config.yaml
head_dim: 32
rope_fraction: 1.0
init_std_qkv: 0.0275
beta1: 0.9
steps: 6812
MLP neurons of a small language model. Each row is named by its layer, matrix (up: input weights) and neuron, and shows model dimensions 160-255. Each number is 128 + 32 x the weight over its row's rms, rounded and kept within 0 to 255. Numbers have three digits each.
Before each neuron's rows, "fires on" lists the tokens most often at its 100 highest values on Wikipedia text that the model never trained on.

fires on: ","
L5.up269:113129141136165126124183140131117059140143118085146107050034171113157127157197125103138102178122126113160113163184151084194148074114149090085161094144117130108158036123107127089190141060133107208099115134093122184125075122156161117130169161094128127131078097137106100088112116154118140112

fires on: " |", "aged", " 20"
L5.up512:068161146152184095153112125145143142142186118130162067119051156167157108163123151096078136128172096075169138132111196143212102162121145114176162094146112169138130111163123084167093133069119171123128114185119147173075118128092073110122129121039178054078108130113110121119129096138126193092

fires on: ",", ":", " and", " or", " –", " on"
L5.up65:161139073146152157141099154136120105159175088126145154142129187109103126185142044109107178132123126116123113119098139132121152201093116125139110114151104135151104113114082130125167204106145117109065144134108103180111085089184067119176074117096105105162134150208201124137084088154091117122

fires on: "'", ",", "ual", " (", "’", " in"
L5.up103:129130115151131112062091117153161102132130161123198143079148127180192085178205170193090158133093087053207144163102150161136201097109069139159147095191140133133090114194074127145137124107143155131101103163141133138133173141137108178107115167130126147108116094093154121097136074136134161145

fires on: "\n", "=", " as", " in", " pre"
L5.up745:106146162183126133130125098115146065100117034185171157091107103052153147117067117132099131161121052112134131124114153166082161137072113110155164119082113160130134112109141155133140127093136150130154112124053106148067130132108155124135133136053131130142063114092124111154107045158137134147

fires on: " \"", "'", " de", " De", "s", " Di"
L5.up524:121137117145107146124122114147112161084143164092120099090112123113218149138185089140143094145140071127134095131164105116116125143153144132104163141080157183143149131112121124138142119101094163133126195099134131121134130146173166156136144085106135075115121131139134120027130142137152113122

fires on: " (", " is", " in", ",", "-", " re"
L5.up488:039131090080171083151172116134180179145121095093168158110106144164116132142148139150125069154136137122069112109084152200147148096059137123065110181153143146166135140100117058175127119160117140071100210171117142149096188127199093143104147121114144109132116164175188133100100093113137067097

fires on: " |", "-", " che", " ("
L5.up769:126178131098056124105069057160117095129124155107152124128114131128147098119153073137088098164150150122072103124104126173171138207082144135171112084157142126153168112116088146151093097084094115146128081125084130131115167109067106083153149121098120062190147140146120079096134057178140147110

fires on: " ("
L5.up262:118130115198152150124118114138134179101175148141107118215117125100153109116152184110120131143141120170112136176090152169142118141138134128117176121160141172144145158092084134161102131136099082110186140133074071132114172075154122149111164144137126087136115069113108168115072103143111114171

fires on: " (", "-", "=", " p"
L5.up783:105133148117141164094130100136146144093174117137163123141137138120093110105176139128133085154138093145164158147090120145162132161154116122130208158130116155122171115109140105118127178136077116080164183143161158131169123207127100106135169144127088092187133096136113135124099117087197105104

fires on: ",", " and", " –", "y"
L5.up683:109193086125071122166165090168151035166102096181095159116084113029160061126169145171087169112147144082156101140066123160131129109130129083137124123086127129134165121118078114137159163117157152130088130097081131095116143137155146106173119123067092163097095122089124097107136085136134109122

fires on: "-", " film", " (", " un", " movie"
L5.up734:161146118145157072105136105118115133098098082094147160121105183125114120074128169176164099153106105143137112106079129159207142128126152076098138165101163162145119131124126154123140142112130133149126133096079154111114138115125120131192152088068115112153132172124169171088067073112102088082

fires on: " |", " with", "|", ":"
L5.up860:128125130159169128109150137156185156111096118180156055105138187063088159123104103137174115125178087123098139174165136169165074118054134158070163082110144095107161121136142090092170157106112096108105132142187119086094201123134104091110178104115152106171076114183206151137153084088134191079

fires on: " |", "}", "{", ",", "\\", "_"
L5.up830:193184174118132088204133129131089146136147116190126100088126154146095121168105154112141087138142117138082110122148112104129164117034154106160128047151131129113191141083051092117195105069149145129108127164134132160149118123115114110107184029120065082142157105154119159105092126050125150164

fires on: "ti", "si", "."
L5.up136:144144162131147112165068150195152083148199154181104149070121120153116166143184068124128073112153116144156146111145151088173151135097125181116134052118166113143095129154122127076124147089094092100123176177129134129132153139099108109099157121091125142127139134126119119162130133155088155172

fires on: "'", " \"", " the"
L5.up574:090115089158122085118150142097101116091133115091108069170170089115136146124135129065124103129119115145023172112090127115165122134131144157118158138058177143196162173125103148120137160142147097126120209169120148094093123097153115108126122098057108110132151160148153154046072095134146120107

fires on: " (", "|", "-", "lor", " |"
L5.up814:149119177150157171106153164075218063105184142176107104161105122044124155107136159118109124166158145146116155127085146125212099125148142109080091134052124141118138115124123155102131149061117078045086134151162129142147142114149097111153170110128080095142094127120060147091161114139147113107

fires on: " at", " in", " At", " |", " the", " ("
L5.up441:111179137076136136069093152168139116138150058121158122089127131067127128163156149064134134169158111082163106150108148141155149104086141117094162135133225091147119104165053132167137147124155135192174148184100124125120126151117099073079123118174153090118153132089134170117121115158130132134

fires on: " on", "On", ":", " On", "born"
L5.up634:117125135137186136163093060157221183127160010161147069123156131153127103119135061098138147137102102109166157161107168077121130099139113118137140112082128143115118102169150093102130180133095167113155137113146109041112169105154093134195096154151136127115070144152103149105128103113124131173

fires on: "-", " (", "–", "/"
L5.up887:194160153129115118122166133146120149156059079117151162159135223123149142096128103108118146084186108100048091211107190096128144122068120148107147157061121141132114131197097055070157195134081108121093163136131102163130172155116114099125098063126107117127131110109132095125125134184126143130

fires on: "\n", "=", "\n ", ".", "|", " |"
L5.up851:123128088161176078152127105093142147129150100177163169060112129065166152123124103153146128110164108134155144115059118150121098143113112098102125091123142163146114161142131133087155105123075125181081162179076082113105104147167142087128132111101134119101152083129133137106123090106139104096

fires on: ","
L5.up466:146137141155129129071148157091189112098119090123194150094108154093155171123191170045120099152161060073140127119153121103194169098136114114160142070120108178132171125137069134117172133079123082113096133105085129121144159113151108146146138104124133099175131154129142153038100049110134129090

fires on: ",", " ;", " and", " in", " across", " the"
L5.up527:123127139144137097132116126101128099161149130113168146161072147158166148093171137190140156131146103129084136122139116154149151136034094083127122166136069161131092139105123072102148147121099131107098159143116150176137138097172183146103143101104090107132120152101159150135071123200140133109

fires on: " a", " his", " on", "On", " On", "-"
L5.up653:101156133115146101198139181185149133137138046113114109137126152062131133100070105124158177128101135121119178149170092133108070122105129137161136068125075167144157099205153077120097080124147130101154150130114153122048147092104095125163135146124146130149081147104111146147130123109152114145

fires on: ".", " $", " 184", " 185", " £"
L5.up208:086138134098142112174112061114109121235049152100139111128119164113204071190109177175107151132101142125129137099113133116126104167093108142170113117149139083158110175113083144136122082105110137113141147193075122125133172082056157061118175128122136108102096129048134102123097153103144094122

fires on: " ;", " |", " against"
L5.up490:088137110139065013122139117070127146143101065102105075125137195124130141077117091129080163124168093112092092115115140155129191132055119111115112165152113173114141119139149117078076154119147165117109126146062123137049123128114154098108096104174116088202099156157137102142146114074155117093

fires on: "R", "S", " 29", " Jo", " (", " |"
L5.up608:124125126124144149144114085111146097085111171151129097124106178092080182097137141052086162173139071125147129093101168120162133123134139113121093113110082132149112111077178098137139117073068162175101091154137088146142121122129093073182125178180126089165107118137086105105081097179153136144

fires on: " |", ".", "°", "it", "aged", "born"
L5.up749:122154114142179114141080144155112159158182120149109142103130206052093115183141116102154164132169067109140130156170200126139122175107142068116180122088141152143159131123156123141144115100107121165104161133082164129108135121132111138134098168109123156140035181128154113155092176138199123176

fires on: " in", " \"", "  "
L5.up280:115120185070056126114102049097138162107110065161097092150135120116129110125138151079103103113112152114069200159071107152134196134056107161138142114164209150151145174172082103074149106166082119086122174143119098125084189117178113094137129076139095149112112136125141152157106129112116112169

fires on: " an"
L5.up276:079129209165132146126133131097144135118133094105171166120059113098167119152148150157132140129148084117054120104096125105196104092094148137098177126112153179180155101193077102143127117109136183090142170183059131078139103119182078066189107091089132116181132132153079201096157082159178126139

fires on: ":", "–", " by", " is", " of"
L5.up161:098130138134123133206153101100131096145075164128165084180098134076118108152139108125131167113168120126116161075087132135156142080120131090135162130132181102133151110188122124095110090127140102167115186148105103113107157154078064076143146043120106105114172134147168081126142092136124188076

fires on: ".", "′", ",", "–", " $"
L5.up165:152173128131089123191135145126094144163153072187168091134158181102073106175144088076121110094176092165160151122119136079165112145117072068172221104143170165148139171151087142158168075096078137107105157154048095122108163141099066063101122146119103119109137158103142114198103154135210127113

fires on: " |", " at", " to", " of", "|"
L5.up436:115118084105139115158176135108118140052074076131156088168113088070098098160104103083145092164100102118145099135161115118141139171063179108154138129096165141134152087148115134149130124095093098114086195140113139142149130130084140103190146122127139136157131139173104191118171105141158120083

fires on: " a"
L5.up315:109147156141123110113122130119111100158116120101111089100120147128138160067190141128127085097149125095175150163072145097171147080163116072129118148101098125169219148154098109147141135142109160120100131160066160082143130106140094161141108105108125133081112095120061207109072101151096096106

fires on: " (", " non", " \"", " super"
L5.up216:118081133139089140167129129116185182085136085125093127134136115076115079165133118087112107138145202149121139146183139131149171140107138117200144138114207119100143146122101152108146138086103109104124150125124114142109116118108044035140186138134122069100175215107103101112132123114113131089

fires on: "-", " (", " Fr", " Kal", " fr"
L5.up647:122166118077132113122144144108089151181064123115094110140099138123162059131108136066110101135167142062141061176117134120138155169091100129087153136031097149133113183136137103134164168105121118049137162127110128143148182125167152138134158141148072000110134117082084168110143106134102153158

fires on: ",", "us", ")", " University", " (", "na"
L5.up560:141133164108133172096150078135160122219099124131129115100143156101169130105147113122122113148142121152130147153129124062178133090138130135085149140128077188158138068147104122170122107094124143136082065181095160089101166176162092135171171166122157133103104143091170095157077043157197113171

fires on: " |", " (", "|", "ing", " ret", "ark"
L5.up850:104138122117133047111162093117126116131112107104098147051116175126157129107142166148155139095149148106156142141127117124145146144113143128086143107088088166178157102143130153125172100104127202125121136208140073108164198112107131100098092157109102153170129179050089145072075117146152165128

fires on: " W", "W", " Hor", "bi", " Gu", "g"
L5.up602:077108102137141109073106121129150114104183105133163087108113165081093076069168110177164141166129148075097100170135075200148134126099183111179103170091117176111200198103096147101139170153171122061064110105150143105044091141101130111163182120124111118192143070131133124119101130112136115112

fires on: " of", "=", " by", " was", " |"
L5.up306:153142102176125102167152106184120139071136119191171108087074112106126132145124107099116119150202091106100078155100131178115105171109136089049150126101216146076148165137106087147109112102167138145144111140141128134062172207107121105137105085070077074129136134164179131150124157102187134062

fires on: " |", ":", " AUS", "o", "|"
L5.up184:135135167202119168141092115079199134163138097152117128148092201082110145157161108166124118143177112107153131135162151190151143145098093124120133148144145132145117115126092149121122121097153117195132136191115182087136127158165079088110107106168081115096045167143148150097095109155122167126

fires on: ".", "ing", "ist", "ed", " |"
L5.up679:136123187161126073103147120133157131131127078077110143063114156080164127140137145186144074142141164085131144118138118115150158109122143148127182106123114125173183155101132125117169182116164127078045183133096079140100129119141118132167145174143100092182122155144112115144119145148179174090

fires on: ".", " m", ")", ":", "finals"
L5.up525:095166123167075151166167128083108162149074089095134134112094135101128118129180150106158145119138121158134132098117134123179171061128169115137168116078113181110157175144159132082142113110092132106144107143133113087113141133129158132154125168029111111108176176176076128175140079076121107106

fires on: " |", "–", "-", ",", ":"
L5.up49:116096190173106142127165103157145115123107119155175089195133149141178176106107069083084158132136122133082118136112087109093185102057108140200120089121086108165157114142095133111125111099099157133081155109136149115151129116185087119191172084157111116179130096157104081157109087168172153138

fires on: "-", "–", " (", " over", "("
L5.up699:093111106112109139149151101063130163190084065125153122125106120101133131109164136135148118128061135166156112093131116102203181032083124111146126104117126137117129152119114111086112123032125144111090093163132148118091165132141102120080205109141135147153130127118135132121084080133124078126

fires on: "19", " |", " (", ";", "–"
L5.up379:083139211113159161147074148143158141183126106103090113124080116123092093111115110169138082145145104185118229119178121110130106109153129111107163143094123157152116146117156169149054163107144122127152154151114112135143142131117113125167179133169107123141146112126114150088151118154132135103

fires on: " |", " dem", " Republican", " Dem", "|", "ist"
L5.up880:130175170090150119156155150167145114153195123143162117112142145083136112091142113133127203157201094094092128144160097117181099105152134071112158132187122132090183162155058116122156176117088081139161150105105125145140129098175145088129125142151096087189120140127130091064127092101167133160

fires on: " (", "-", " under", " the"
L5.up0:136114141120152147137192121066123153187089133099129044138154116147092106126115173072129131176119150149163153137085151090164122149135111121120114114052154133127140099214112120105138083149115137053151153141127092167129152151071126102093137069148126117112110131131108129119090131152105105134

fires on: ",", ".", "-", " 26"
L5.up863:081106134122107129161112117124140163096139133108129132129133159124080115169181137101122147138147091145092107168117181125146074157097145115160164123103130174131108099145134096100127189109064151133107160110105117134105128164189078142172190145118148142192085165119167120123113101157139174116

fires on: ",", " and", " not", ";", " |"
L5.up526:151132128193170127130128109091118140109117144154138073123150129128162123127103131122143123130122173125092129117097137062145131100119133020109153154086147122168155142172064132121165153149171157130109143088103103140060143106152086141101148094147194056143166115102154133149106120145165162129

fires on: ",", " and", " in", " one", " 1", "1"
L5.up48:152158173124175114138152135128144106232139086071182070105144115168161145115121072170150143142157104136110127092070125187119142113134139106136114109101146176089187108168081095100119122087089134109065133136146139131096146150126133081128149139123076162112092155101122152128114116151108144108

fires on: " the", " a", " (", " ha", "S"
L5.up725:115142158114132121058155107085163100139113124120134090146121171132161187126212145083152102170142085067080137061134105122098094078130160099078138145181116099224183126198098132147100118103155099129167130160162110086130138204158129143136142084206079109154064108117132071051125081173206090141

fires on: " a", " and", "-", ",", ";", " ("
L5.up415:143105089154170099124142070104128152169122149115125150134140163101159092140206064117152187151108083159151112157102129147123126119111129070156142119055104188128133125088088075141120091176179090102168176110077155122128206100106141095145081108106154078200152181122146128126107107193177123157

fires on: " is", " be", " was", " go"
L5.up659:147102139093118124100139051072119096141181100133189063084143140169145185139088121065157119109170106095119135164130160075159120041120079127079091156121134143166132203126101120151115109117130165149144147112130147105089225130108143156142113071134144171149161158139147137138141141201131118099

fires on: ")", " |", " States", "~", " —"
L5.up104:104111139155142100129095116129114096120106149104164123112143129088178160105153090169107174154188102185074165136185157108111146169057144151080154110125119125126151104132126111123142141104063138148148107124105120166150116114138174145134130106135129110121129179157103090114089060108177181099

fires on: "-", " (", "."
L5.up559:073151163060134126161177153107147117165107127119183110182097186079149077155151152139141147109111114137185119127170103079163110086068104057055130151108143159163087192144149137100179093119097118103186140167114122137154183173100059141160130108137098115165134134103122198143119139127214110141

fires on: " |", "–", ";", " (", ","
L5.up646:075163128075141131120145119172137052156182083092163110139122104086112092147131122115128086187107109102132163113064160097153082127176177149155072137128157135183152137129124125206082117071128120122112159128148144098096128147129079097131116124144170119138144181057090094121085105094129094095

fires on: " |", " than", " over", " of", "s", " about"
L5.up413:122123141070104134132164130119104069182085101131164060156100138141153128202141108078074088179117146160096119155076189135123138121113142126101180148135212171125133083195049153097097123138136152122108061055135015115084148121109151130108106125053176116136137050113170096128108111119136097126

fires on: " m", " throw", " file", ")", "ield", "D"
L5.up639:094131076141109186141144155146148131125180143158124100088118152094147117161107068182153128181135147155146146156107178153073101105103123147109092073089181095144188116129185198136159163068084162128135127136156112153114190148171093109125111177113104097114132156152169101130122122132128139102

fires on: " |"
L5.up407:125122197135157172129167082157189159126133135173160123114176130106130108153123103173098180169132126105130130122166134100144072181150121194132150108112168152158111130115103060175079067104106105150123134159171121064154186165129090116150135112089110103106140135111171180120076066163139155151

fires on: ")", "'", " |", ":"
L5.up751:133169158109157046142147158109142142122070132094142094149168163153132136143114070115122140159129116157090147136170154119117153092136095189146113112184095136097196085130091120156045174197088184182122105123099137153143105105110129134152138131080114085165110109137094106082102131172197173185

fires on: ".", "F", " exp", "omp", " ref", " Exp"
L5.up501:159172096182176138109084164089171052121130129150108131104102170116132216147144092064109124137123108119090138155170184113120133141075143148092136128121144155161140093202122127078124142128093171150117107118114126057104141161110131091124128109114142115140084144087101141112104147131153094127

fires on: " and", " (", "-"
L5.up675:169123107109199167150189127089095067132083059117101150095145156083081092126173127106113105100141081133085090145125112210143120131132137108151171126177161123115094138161133138087190120176164139103083135169116135111102127115141132109110161088101131164105144138102125152123127090150160162097

fires on: " |", "n", " See"
L5.up16:136119166126141208151135116136195171150168092212167087151137138088152106141152064130203180170155116118087123139148099105160131128085103124096041134149119151136123142129015102151089181125109147112096145078146079082113155129146142101124200088118193140148127120168161124090169123119108107085

fires on: "'", " due"
L5.up146:139108044199121141123117138098166165121188175059125087037096125120110139151162160101147157150095131090150148149156104128193131088150113111087128107132110104136153154111128140143079125163101102123109125133156089130132188128140087127102117105109143118144125119114154140126084142121121120101

fires on: "ly", " be", " is", " more", " not", " very"
L5.up752:111138143165155064141124038112175178158129159128210119127149112072178136147125121103110137130168088116069165140123171035143151119126084142097123127111158165168093154151131137157119112123127119163120136135094133086068171095113151143134078087130126128164145141151149118123091163200084115090

fires on: ".", " |", ":", " team", " Administration"
L5.up252:133116105135220144079088115081219116157111142071180112109026144096099185102120128140152166126074117124083077081095158138123131131134136099128134069115102144138117110151140122095150117075114109080094150125107149066132180166168100013147122129086159121173177138060128128103108161117081169132

fires on: " \"", " the", "s", " of", ":", "The"
L5.up79:132106103132150114130117143142164103110168099146168069144093176109193104105146182088124162145164153118182155129191084137126134155091152084110197107115112137117171209210116189179152168090115103073145172143055133118119150228067089086138161100185117129132125109126127147092159085133153136026

fires on: ",", "-", " e", "—", " ("
L5.up172:155120169119143144103123067120097108167108114108150095148112094110189165166160143087160067111156119179118115111187118074169082137155153104162154120048091118133126152126133125099058147075129063103155236120117116115129128145179113160119175095132144111147104154136105125096069101159171092073

fires on: "s", ":", " /", " |", " of", ","
L5.up827:057129123117186084155108123104123158120137080187170104120120131100205150132099200063137158142115107094135087131089123149098131088069151103103115118122116099141175168122145118149135098100094148129113159147111080142108139124082066142182058144141130140133083131177151108146178082061107192116

fires on: " |", " number", ".", "|"
L5.up687:122166157132190099188100133173094110126155154144127048092121138101110185178109162098134112110104103097018097151146143094107111187154155134152152083062094236094147165113128159190092152048139169093107108210114149164104132167080140126154160123113071155085064156130135094095158166125140133165

fires on: " (", " \"", "\"", "wer"
L5.up713:117148084189081167167101169157112151156109118153115155184090146119109045208171139102105162221082186072160129121124177117193185150069097161104153159130178126135133105144135138112086161150107112110102163117096112121082162124116099103124220110172108027160140089108096088107130149183052148097

fires on: " to", " of", " named", " his", " and"
L5.up834:094170112145105155161150117112137153131080094205113137155120135091121126107130148037089123133124071129113107093188135095066137125083090131108116116123125164164140142125141136047146180132077090107150104118144153128064174217163102150174108083078167140131128142140193165134136112194189098132

fires on: " |", " to", ",", " in", " 1998", "F"
L5.up59:115111127107108123204168115048144080131133087139122131136096148079160145126122142087162191119203099159177103129138138170135135125117148124072188109138091151164152189091125161082150110113136143129117141156047140140100162179129101037166111129139153139123135206163134143140120103107139134135

fires on: " (", "–", ":", " |", ",", " was"
L5.up682:133171143178122121079163123138170154077139116160127119083132127095133182121124079121133148153117113139121134133169199114144058101093125137150142093137172162164125089221107185169148193159122110122142133161091091097102119167139085080187149117134125065186144134099138136080115039102162099072

fires on: " of", " in", " de", "'", " fr", "us"
L5.up520:182146099098105153135079123092152133183120125155152167120135098141121115118097119081112130145174124097162089167143172102200138119044129149121113135164108213148162111135140119142068135117128206112134129175140130134119206175175090120117140185140096143137141170144155128122111059118129149149

fires on: " up", " only", " much", " even", "ly", " just"
L5.up51:159149198072130082097166105086205102141171050159160111173119149095196068162174082170161149124117111150066100199144131062152138154141107057120114126124139137133129181143119077182129046068125072118175113088108166138126166063071159179205139127124159128151139115097062107124121072150141139157

fires on: " the", " The", " National"
L5.up211:161142124146155107113207126070190128162098114119135137132147152093148116165130101131117148132161132144157117118143119131091149145150143180148194162107129159167168144124099186197134172085069116104071104175069178161102126167091106031130128106109227119199087185061093119148110131168198125166

fires on: " \"", "-", " counter", " ("
L5.up192:103108120129112132180193070123140125083143076129118066087086168108081171136100074126132096152091111165136056173170163139128104130114166118094178106120153129111163124109098134108117175121082102121164141138133127129137127153083070131177102116100124134166181100136101095115136081135046129070

fires on: ";", " |", ":", " by", "–"
L5.up147:152167131125152157144122073143177140078122064079187191158127131059145136175171093084132170097185099127166122162107143089117080120163130126104148115106095162115165120138126139164121112110090146131081100129161123122111184162096123066110101133062133155180132128068112090118148105129143167141

fires on: " not", " the", " and", " tr", " its", " 18"
L5.up267:045120127139134126182105111091165100150150107060159142203172096137111117118163104075152138113137138136056139136118137121115124103173102085141150076046136142182118143167119082128201127100084141103109145141123105127143137132161094114191117084090075122152145115098133136140094054207163176102

fires on: " to", " would", ":", "\\", " may", " |"
L5.up387:050124100176103055163114179103192115161083061131135114088103167124136165118127142131190158080131117117128140109123143134181120124103117146136123119113143208130133136101143088118165096137120166120075143167133107098121159110166097054140125136117153103171139158129147152088120091100146141076

fires on: " |", ",", " (", " in", " -", "-"
L5.up370:135096140147130139139175182130151178152110150181094127103080083129132156124094148143086139130118089119139115138138135178122117134111126100115126125104160192134180103076097073125140098141117164152039163205096130098108165185158098089107192105113164099173095167146124128074111109108115139148

fires on: " |", ".", ","
L5.up652:113186117217137123137132113102159131126144065093169121087134146105101172072125112164156179141169092157124131137183147184196120147095113074081100111118140176131122115147109130048150206097124134096132148167093116099120133129151123066104167125130026055160167170147088180097062078085136132142

fires on: "-", " stream", "/", "W", "em", " Format"
L5.up556:146114084178114151137134074060082192150179096145129100135159105129202151150158112151182066175096161115138113232174159075152105170107157147133090071088126204135144112154101098108153138117121194081143094134129122132130126094160115087128178129123151090139093125121155134124117108115147092094

fires on: " |", ":", "|"
L5.up375:147120178143184152149168063173200155113158095156155062145134135084155118137174110084132151168173126165146089149028131147184101149156151097118099110089114186151176117151121116179129121091133037136082121109131127134154137122122164072118156158117143117151121140150117168101134115093138167071

fires on: " on", " of", " in", " On", " Th", " —"
L5.up419:164111126173157181102139087181113119175161042093123106137119150082108152137076111101099078214157075151155152149126157118114140064149140133103147056141127133134139115160101127082121158110076159140081113114135069142107114091162079125117153154116198123142135182107113162150134097103126116182

fires on: " to", " of", " Division", ",", " and", " as"
L5.up380:145162119208151166143169109171162137054087121104125131106097132099104065155096128139097110146144094139096178159082131162153113118136136151152098100092109161156121096133126107128060121132098109144154179161092095129113116140113152114142111077105130060183118144164163159137046123128154108142

fires on: " a", " —", " 0", " A"
L5.up467:104058183128113104166079109142096091176119092194127052092113187125165140127108091153208105131146133130121132139111129114142084076172089131133165111113197140141134139144090121163138134083134082136082114151095182109155177131139094111114096092076096068196128147095121125098172090171150097085

fires on: " on", " On", "On", "–", " –"
L5.up431:132094128120150176161133083148111127170136051131162109104126162126205151159124118102128150123116109107179095134153127092097114115134113144172161051086142141167149135108148097118131063077103115166108122097082158121112132101107142035158104126170152101137150143022092093129136072127151054111

fires on: ")", "%", "10"
L5.up590:191105139191080103164137134114104104161144123146116129104135121088158152103135089135107140147187138123091095142104149152167137074096151134071118098020099128121127198118102163133094155093066176085110123127129170124136103110187127111136160120089088106203153167136066059094077063162138155116

fires on: "-", "'", " |", " \"", "aged", "–"
L5.up541:171106113099121132120156120086168127211099158180172171150045143137150080155091098109142178126167117175111148133164157120149082124097126122126170137104132114104125127117103086139072138110101109157131156164078097145131143133056102095186154129106097146085120130101121117087093083167143085158

fires on: " |", "|", ",", ";"
L5.up815:134179162089098030122129117203110060178113113108080134108168176071131090101104090129090180134187154125137116124163136125153119178099157140108193108065082188133183178126121068172111125064152100136077129161143120106124142118115193105107172153087114081150082156143117091134134045153155206175

fires on: "\n", "n", "ho", "et"
L5.up439:143172102213149159033072092110160141140116119135152111123157124117165131169153169107115159153134143077116165090151174159120171115119120195109065095179092110149110137141117111101114103121101136118164165101157085112168085124106111119127192071185087107139169165157088175109036086162075166180

fires on: " and", " of", ",", " or"
L5.up77:099136141071148143129117120122140069105092145123154105069105150075172080139127181097133085153110116114121167143168091106165127135107117153087136046169135141100177158136113102151187152094077110096125177106108120135140127196118121103135122117038150163101136162174135176117144033130101139085

fires on: " |", " –", ";", "aged", " On", ","
L5.up92:099168175118139108100128159102163144115143130144138106104117162114144136132118125085073125165139118123134104112091152090162113122191171163154201123073149179142167095152195137153082101075118161148107168139107159107040132124125125083158218156092155131139093169103111101112133080150150137117

fires on: ")", "\"", ",", "able", "]"
L5.up42:139115146142123128142147111089109120131136127132162103141128112130152127123164179145146169168140096097080081094110169120139148123165148107070108117092102098146162143115094081114139152135110148097140109161133112053127155117180099116196096113090114133128140175145081074076126024172142154128